{"activation": "swiglu", "rope_base": 10000.0, "decay_shape": "linear"}
MLP neurons of a small language model. Each row is named by its layer, matrix (gate and up: input weights; down: output weights) and neuron, and shows model dimensions 16-143. Each number is 128 + 24 x the weight over its row's rms, rounded and kept within 0 to 255. Numbers have three digits each. A neuron's up and down rows have the sign that makes its largest values positive.
After each neuron's rows, "fires in" lists the words (lower case) most often at its 100 highest values on Wikipedia text that the model never trained on.

L4.gate224:127132135098110161138137149175130121148133129074149144153176079100110096130106103126125103159134139163160157154113097179106109095114142097149104102143139130149152139107130117111143112116114156142160161150108128111136122096130136149104103108103132112125146101146171150124120159124111151143157141111181129146090143130136110100091109122133091089078150137097141115103181103109130183144135
L4.up224:142121162114122147163118092121070115162109146153168149147161122108127123135143093111090088130129146092155157119141076153109132137132118106156132158152139096155134122133163071118128123123124141109123131109169171129106145065122122107128120144091171166126134144119128114140120115105174154117133116122131136115151125141168090159137139077126104153147127131116080094128160070151105139121119
L4.down224:144129123152097121150141169122126158142129162145153134112137167137094124121121157125134148090122128145127136121120118141086134103101101135135152163152126117150115119106099132111135154139141129131117140124132124140110064145117155103129134127128156130155093119128123133103157090144144165151116112211130135107165100132150151157150165141186112118120118141158148111126133118100125082123114
fires in: "of", "spanish", "each", "only", "musical", "both"

L4.gate440:140121117130076139161125135160102107116147124137116137085108106121187092114069168156151135095110110118090089149096116120091129165135116094124114127102130121148125151120086129116123159144095121168081132166113124054137124111113115131121157111137121124162103082136139113118132104092150157094134164143141124114092116178133117142139139118132131112138148131114118071147193117123102174140174
L4.up440:112112112102112146081138144166126148102100129124117122173131121162087112135144130128124119122105115135116120139166154091098152140169117112141141188114145131131117083143113125131160126087094144142122165177080174143107137138135125109095101118112103141117112097149138120119118168099132082110116173134054119138148126087158091114127144153115121125171117137117137157136132122127119121117190
L4.down440:130159108109093161109144129111119109147114138160130136135102123134141077090131160157138141068120116131067154092103088155165105124134144123148120097166171125070166131132143121158068118121124145143113164147150139122116143108143115139124142148119149136142159110142120127114100139154135118092153116162125138142172134160113166151092162132159130131149133117158164180129123108147094166140094
fires in: "of"

L3.gate593:146091120099128105125105118105135093111132163126096117083113124055137069115103144103156137117111136170093094149131126132153128093091107164151085117083123126130127139091127088099142152097117123108096132116128128083094096145157169155129109130139125130144122109144191092143158124134193151142115165110118064125159175135128114168162114111109110134164149113103158114162101114132137107164120
L3.up593:188125110098107129144176100136112170097121147128115140158091128108125164085116114136132094151165110138119106131135188092146163121087110116144143113138090148149170143111159103085153095131119110126136136140129153157158115141144140117137135122156172130116141122136159104078108116121124117193161134134123116139131153111115118137112127132101128093123151092117144110114088079116199137147125
L3.down593:136165122120121175132111147106137108145163133157148154136132111125090122140091152124096122146119092146137150132096100146155172147088137107121144157162158129101129119140149097138132076139153118105114142144137115121089132120113131112142128084101113133126142119113129119100120113141124133106148168168135111108173098099170127157140161157135142130144103081118121141134121161112106163132135
fires in: "radio", "of", "nominated", "health", "audio"

L8.gate961:157128111118076154106157164145133123108157119128126075145142126141159130135143168094094135175164121091114148165127169136126129152133090110145106116125105133145133164157191164096114140131139112141094114137129147149117120154120133174117149122132121105144149161140141136161113121133155148195128143125143119125129109122174128127146132140087124104137114138098134101109182134054129105168166
L8.up961:092141130123156130124125090131164129148098110120105132107152091083174148139098129153103115087112104111134168142099121161134118126135099124124182120098136118149047107097138143119121167103124178191123131138128144118095108128179120152134138118145101160086106122148112135105088135098134142112133146130151137170107161078139189118099133126101146115172102151107128126133130143108170138143117
L8.down961:142153129107137176093115156132152166158132139075146144073136120167118139047159177149088124143158143102125141168110126131116140134093111078116145145135124139110096160154134142110086134126127087128096175124095129133133138163132116111115114129108115107170124127149139146137121104141107101170146104143115122186121105134131144101141089116156108155097094145112150096123100129110102114155131
fires in: "of", "canadian", "the"

L4.gate952:126142123169149117087074117101177111098141164138097135065139148118142123104109112152107132075133083094112105098151150158120171130124131155100134148123161152114127124123130158148114184141094131111112119145113116124125150122153133103106137116124154146146115078100169113126114142109104135104111143124138125087133143125168095114149138128088143124133120138163136117152130147138122152119106
L4.up952:110146106129168105133147092115184163119131142141129130104142133116119104129115120129101153113095146137151097151144117149090129150158140098131151133146091127135152127069136122163129107088066121171072131147128131119105114100150145150102095122100147140158145126133113094133207101120111097116140186121136134140128087080098081172128092132138156166134132105146163094121134135127093120117145
L4.down952:179122143128118145133127130146121133089100127116131120150121105165159147142154103118133134119127168085116104140146083138121087113111136142118128130097105135113111094181110108116148103143177113095131130141161155121115121166138092128098132090146147142133123083139117175138119115144121105134113132176122163131169149144110142126146125126162136129089134112116178153064113125163106158140149
fires in: "of", "born", "in", "soon", "suffer"

L6.gate1018:150089180094098122098170160127097130127101154111136138125116130158130101144140113110187097095107131098117130115075078135148091145133137116127127104091139118112139126151124111112129164147097145158125137142139113144129090120131156127078167133109128115120116098136125148090082135152109131141117102120116130117088094169156132178165130160113114126172112136133092166119150141143163138151136
L6.up1018:131125145110109112128128132108146093151167146111139117080138101103125101120162097118133121156136172126130134125149096137103154146122091084144138116091148153147082129103124106131135134078146140140109112106133110141103130111124091159121083116165096107116163141151165136081165087175162122158124127137134130117110150125105104140101143177113139125120119166104193119128143128154122114168135
L6.down1018:124115100122115100083090109145142112118106174155093131109105136118165154126108126135127130161137142155125177139106129101099095125063151125124140155118103133103138110116124113139132120100134151153104124168088136164117122160154114138130167096137130133116094131111158081119124118072156092127119111146121159129161099122183096122173142148117146136121138124119092137108090113147137139119127
fires in: "by", "story"

L9.gate635:084127112133130105113121128110154124140113140106124124146090100123137135155116092100117128088150102144136067126101112135123151097115136140072138139130099105142074144138131118126132119160119137146121140150154121065116157140135101133105167110124128109157089127194133130091115096116120065122158144102128156125114127164129160137144122123103157124120123108119165141130091133116099168156127
L9.up635:131105135153112067141147146118167099119149187092092140133116125122126114131111123123146137110079122119132125147090109160141147138125117136133123093146129088110123144121112130182169162134112120079089099118111114157125136105140132123077135154154137155118143071118168160131143100088126169138105120121137121104138189112156135135151086120117119120116156138086093120100132140117137125140126
L9.down635:081105113114137139137142122115149150140118125106120164124109083125149097126136145173132116131133087147080154171118128130150149192156109119114192122127073135129090092139128153149130158129162145161118106104151125156090137094142117063102104152152126108131142154125141105084155099152122095172119173207162117132084112128118105123077172170101141149155140137142140154145108124148136135155158
fires in: "of", "in", "than", "to", "as", "individuals"

L4.gate20:169129135075150096133121133111185082095093152124112131146127168096088106116112165093103137119150108138150123108140115152139108091093093147137145143118136146141114124115148146101117136163142148087133191151114126109185186104125142135153175143150146128148124162126138118155181135115075129125115147130097154097128137156140106132091100139130126117132097146146123075110119098118136119099107
L4.up20:159139136103147154066149148125134121139051113126162128124112201102097163145133123135117128104187133155163117130114136156090121157117105130160122159114157148158115134082158145121124156132142126086121165118127118107129115099128101143149110159165164122095112182116100120152141115103154119122107127140138152102095164163116093132084073096125102119121140155080104105120139107120102159078110
L4.down20:107092109132128125142136143124115111135128094102126112154181138095124131119121103153134126137135130128110152135115139122125099092124103140168180141188096130113131113111125156115157124117110135126115135127094100122074148136126135176171108105141130153145117149152135152131113156139143099151142083255135152085125131144133132129095147146163137132148151154128147145121129123082114160141126
fires in: "him", "changes", "signed", "her", "himself"

L2.gate846:148113164106119154147135122126136122103118152123143117093174135137143099119161163080116075126137150156121077141113144161138137164144107146129142122096131099175102123157136142111155140089089178105077110166147109153159098130134121139116091134127132119141143124155146140138130131102128102160109140126139109141126144159173141149154094123112138130119147108150124146160090085121154098143110
L2.up846:131147137129132135115119129172074155147133125104158165141140116127101101138104135093147159144095116151120094171154121098181095158141123087155110154086169115119150105109121138125152125116090140137137139131105164154150123115148166159075159152142124136098129137108139183124108132122110119128138160141128102147183125134129119144103146130113136133163127156090152150170088148113125146106159
L2.down846:142137106111125146087130135131121133104150102158151117100112112104119111102125149110077091129143125103145143118112098164105141111106159114160134133152140170126136053165118139116152129129132112140139100137134116091134144150135135104142138110156161130131169117172087129137165089153141125127136111164097168149074141138164113107164129130156091151125118100145126107119160145163105133089085
fires in: "the", "of"

L3.gate965:132126101118100080131132109068134106134138167120123153125158153130170123136115123120121106118141135075106144139084133151148135106157158136129102139110153144165118157149121141152135148127116144061128083158127109077138141119137137130128139080090122109143072147131139126128112118114090124125114123140114141149161106100162154114140116137133094114159084153105153099087178154125153104134114
L3.up965:107152088101151099108105136123100140114181116096140122134134130110138167102165138130144153168181132087131135127187105124140080130114143173159115045118117113154093109091128146182114152144141135133095128105153123078132132131129119118112166157103098145101124080115146123113144108140122123146129119125118118121110150161085120090141120142131116134160125104091169121120116116107104102150145
L3.down965:126139157121116121151145147097140132125133138143162133089130138122159096125123140171139078109161093117154160114128138153131123161108138077104137103152099112120142096115121086116128125121124117102126113163119124092100189128071151103152123152163160131183090129125139096119073107115102095151110115152087103133078109102179112117122114090115147147197143097139117139166125145137137188161133
fires in: "by", "professor", "before", "director"

L9.gate798:135103095151114132144135116105143095097125146111148135153146109154172123106113156136110150145097135087106097137085098125137145162109138174112142094107146144152099130112133109133129166142139120153128122116111142166154168101163144106108097137144136151145132102099159122131126115167116133080113166140181095118129140120121154131146139105106188116137212065113133153138170138118163167122147
L9.up798:112135136154122097124073063099083139121125110110145107114154128114140115134116135134150105157149101119094137139120110123138106129136134103122166124083095116145111114076132138125122139144105134099079122120139073137101114146167140122092133151128126132160110156160146123108147124111126092159156157143106141112125145131150127155126157148072172106103127088110149134115111133114075112147106
L9.down798:113128144124123162140127142140112096055126147135104144127143114153183126130119151093124125117145110116164145140166130149135096113131124143100126170168151150160109134139123112135196147142117129120103124131118145127168126086119143128100114104122097088132148104145132133095125104126136124136150131207106119118150097167112085125143125163158141126152144087100127145145127139106150134098173
fires in: "of", "in", "from", "throughout"

L3.gate501:104107168105100159164127123165120137113134128106146135093148120119115080135105128171134098122140136147172123141155150185110140123117140085142143137122126147122121139132091116125110125134124139167133127135144138108121166122093171122178133106111140126133138130114141092099115143081115118149141147124191117110136153199118121104112128117095101141120131129132158116136153133081104125154120
L3.up501:140117128115078160100103136161149137136152124143119107138155129132117135122137116098142124108113134144115136136124138142092099133140121121130099141109119151121153132150109126133088118138135121096119128107110132127125129133138150126133093142158134118147143155111106138162097092135112118139137115120129153098184128122138115135136119106098140150169118123118125103115112134114085109096124
L3.down501:155144091159161137145094122128099150172082137150148130138105167108131134126125117091099157108091180155114112121157097140138133139135106199180136114157126162146092079097100141105142166124104128110125163145142136129095136146106077125135106157150116163160117109114094129116127128099087146106101175183139139100101089112130128096103135128182136196090153081110148147150111132147126116091138
fires in: "of", "both"

L7.gate638:117122172170098145114091115123129094161152136121150136144125102148158106140133148133144118128105180114135143127129094145118141093139105130161146143148123089120111098169084126111123155162163117121123158129137132138107135138136161137110101125171125139139117110146143100133160138112115137100171166099109102148129103137128122132139092077123120096084151094137131133131161122106189158153160
L7.up638:156157127107148120107148106141145141129134111124119140115127113132083140117093105174135108124160120135147143096144086147143158164147107168130140126112118112132183126150148065113122131138115125103093135085119148142089105129152156124102136120139164141148104139123146115123102102124190147166147181123112126128137132115068108151119160098168113141143127090132169167167124130089141103096093
L7.down638:160127157145096129133170149116100128083091085130118142117127110127122132092122209118127103134172156166128129082148133129131123121172118112132145141146088114127093122151113107101123137122115139103113136149109132161128141155121122129082062137131108114120126134109165121161120138103141158115157115202123073109117115130123112137114128114113101149170131160174150166084115116137140129133132
fires in: "between", "both", "from", "of"

L9.gate161:113153108171108103086137093091127131084140184106128126126110101121116141116135097107112126129056147127165079100120130146136123130141117136143113132139091113127144162120131111162136111139150093136125110157173132192153146114143175135111082155082135110121107109129124106118121113143110095124139123126147140107150135076126133111117140128112147143089142133111100119126095193083142129149093
L9.up161:135119118115169084091133133090126128119112110142093107105150080077081112141054146126169165148143131101121094134131095125112153076130139148112115137129122113121166105114140165152125115151129119100099115137155150138113149099161144168124102116150145116132125111097130164166178124127106126139110104139154115108125164109126116165134163149160126133137158123147159150145140144132165110106115
L9.down161:147115138114119183134096112154171111074147178100129146141110122071153096107143125155145151181142134136104117121131107136084059142159108144135146167152106129184123124119158145148158142159131155170121146140153139170137173129169127134100166108082134136128151137099122175115121093123118164138174102128119091135112105145076161138135141102137140137193130124124140089121108109111074127122126
fires in: "in"

L3.gate417:152121142153101104103130154101156132063097129133124094143125153128136138127137150160105134128082106118132081141142099128103122088133088105126098140122125138136129114136122141117141170146108088117141130083087179115155136131139131126149155110141089105141136099084134123118112127137099098124144126110131147119107115146119090150136085143182125106099117113144100111097142140131144132086115
L3.up417:124133104145141115143136108156095176125138133134095125164158148129131120142137126136108182148097144079132120127090124169112089131129085149145135168085128143134066108099154133133145108126148094142137152141133128090136095125111145124131116074132120128112082134093125115114126139112092089140106113130127128149137112181108113112124101142165109139100143093123123137142127154145143126132157
L3.down417:074133096118172138127100104102150091129162152115121089123127174123148113083134134136170114135100178140143143114140112121133130103152134156122139138118157122093175105119114154113126158121105136103188097140128092128097126109126138101148125109127117131134128110133143120116107130115147109083113125183177160093103100140128094139185132122141148183144134101133140101133094127178156127100154
fires in: "his", "him", "it", "problems", "her", "recognized"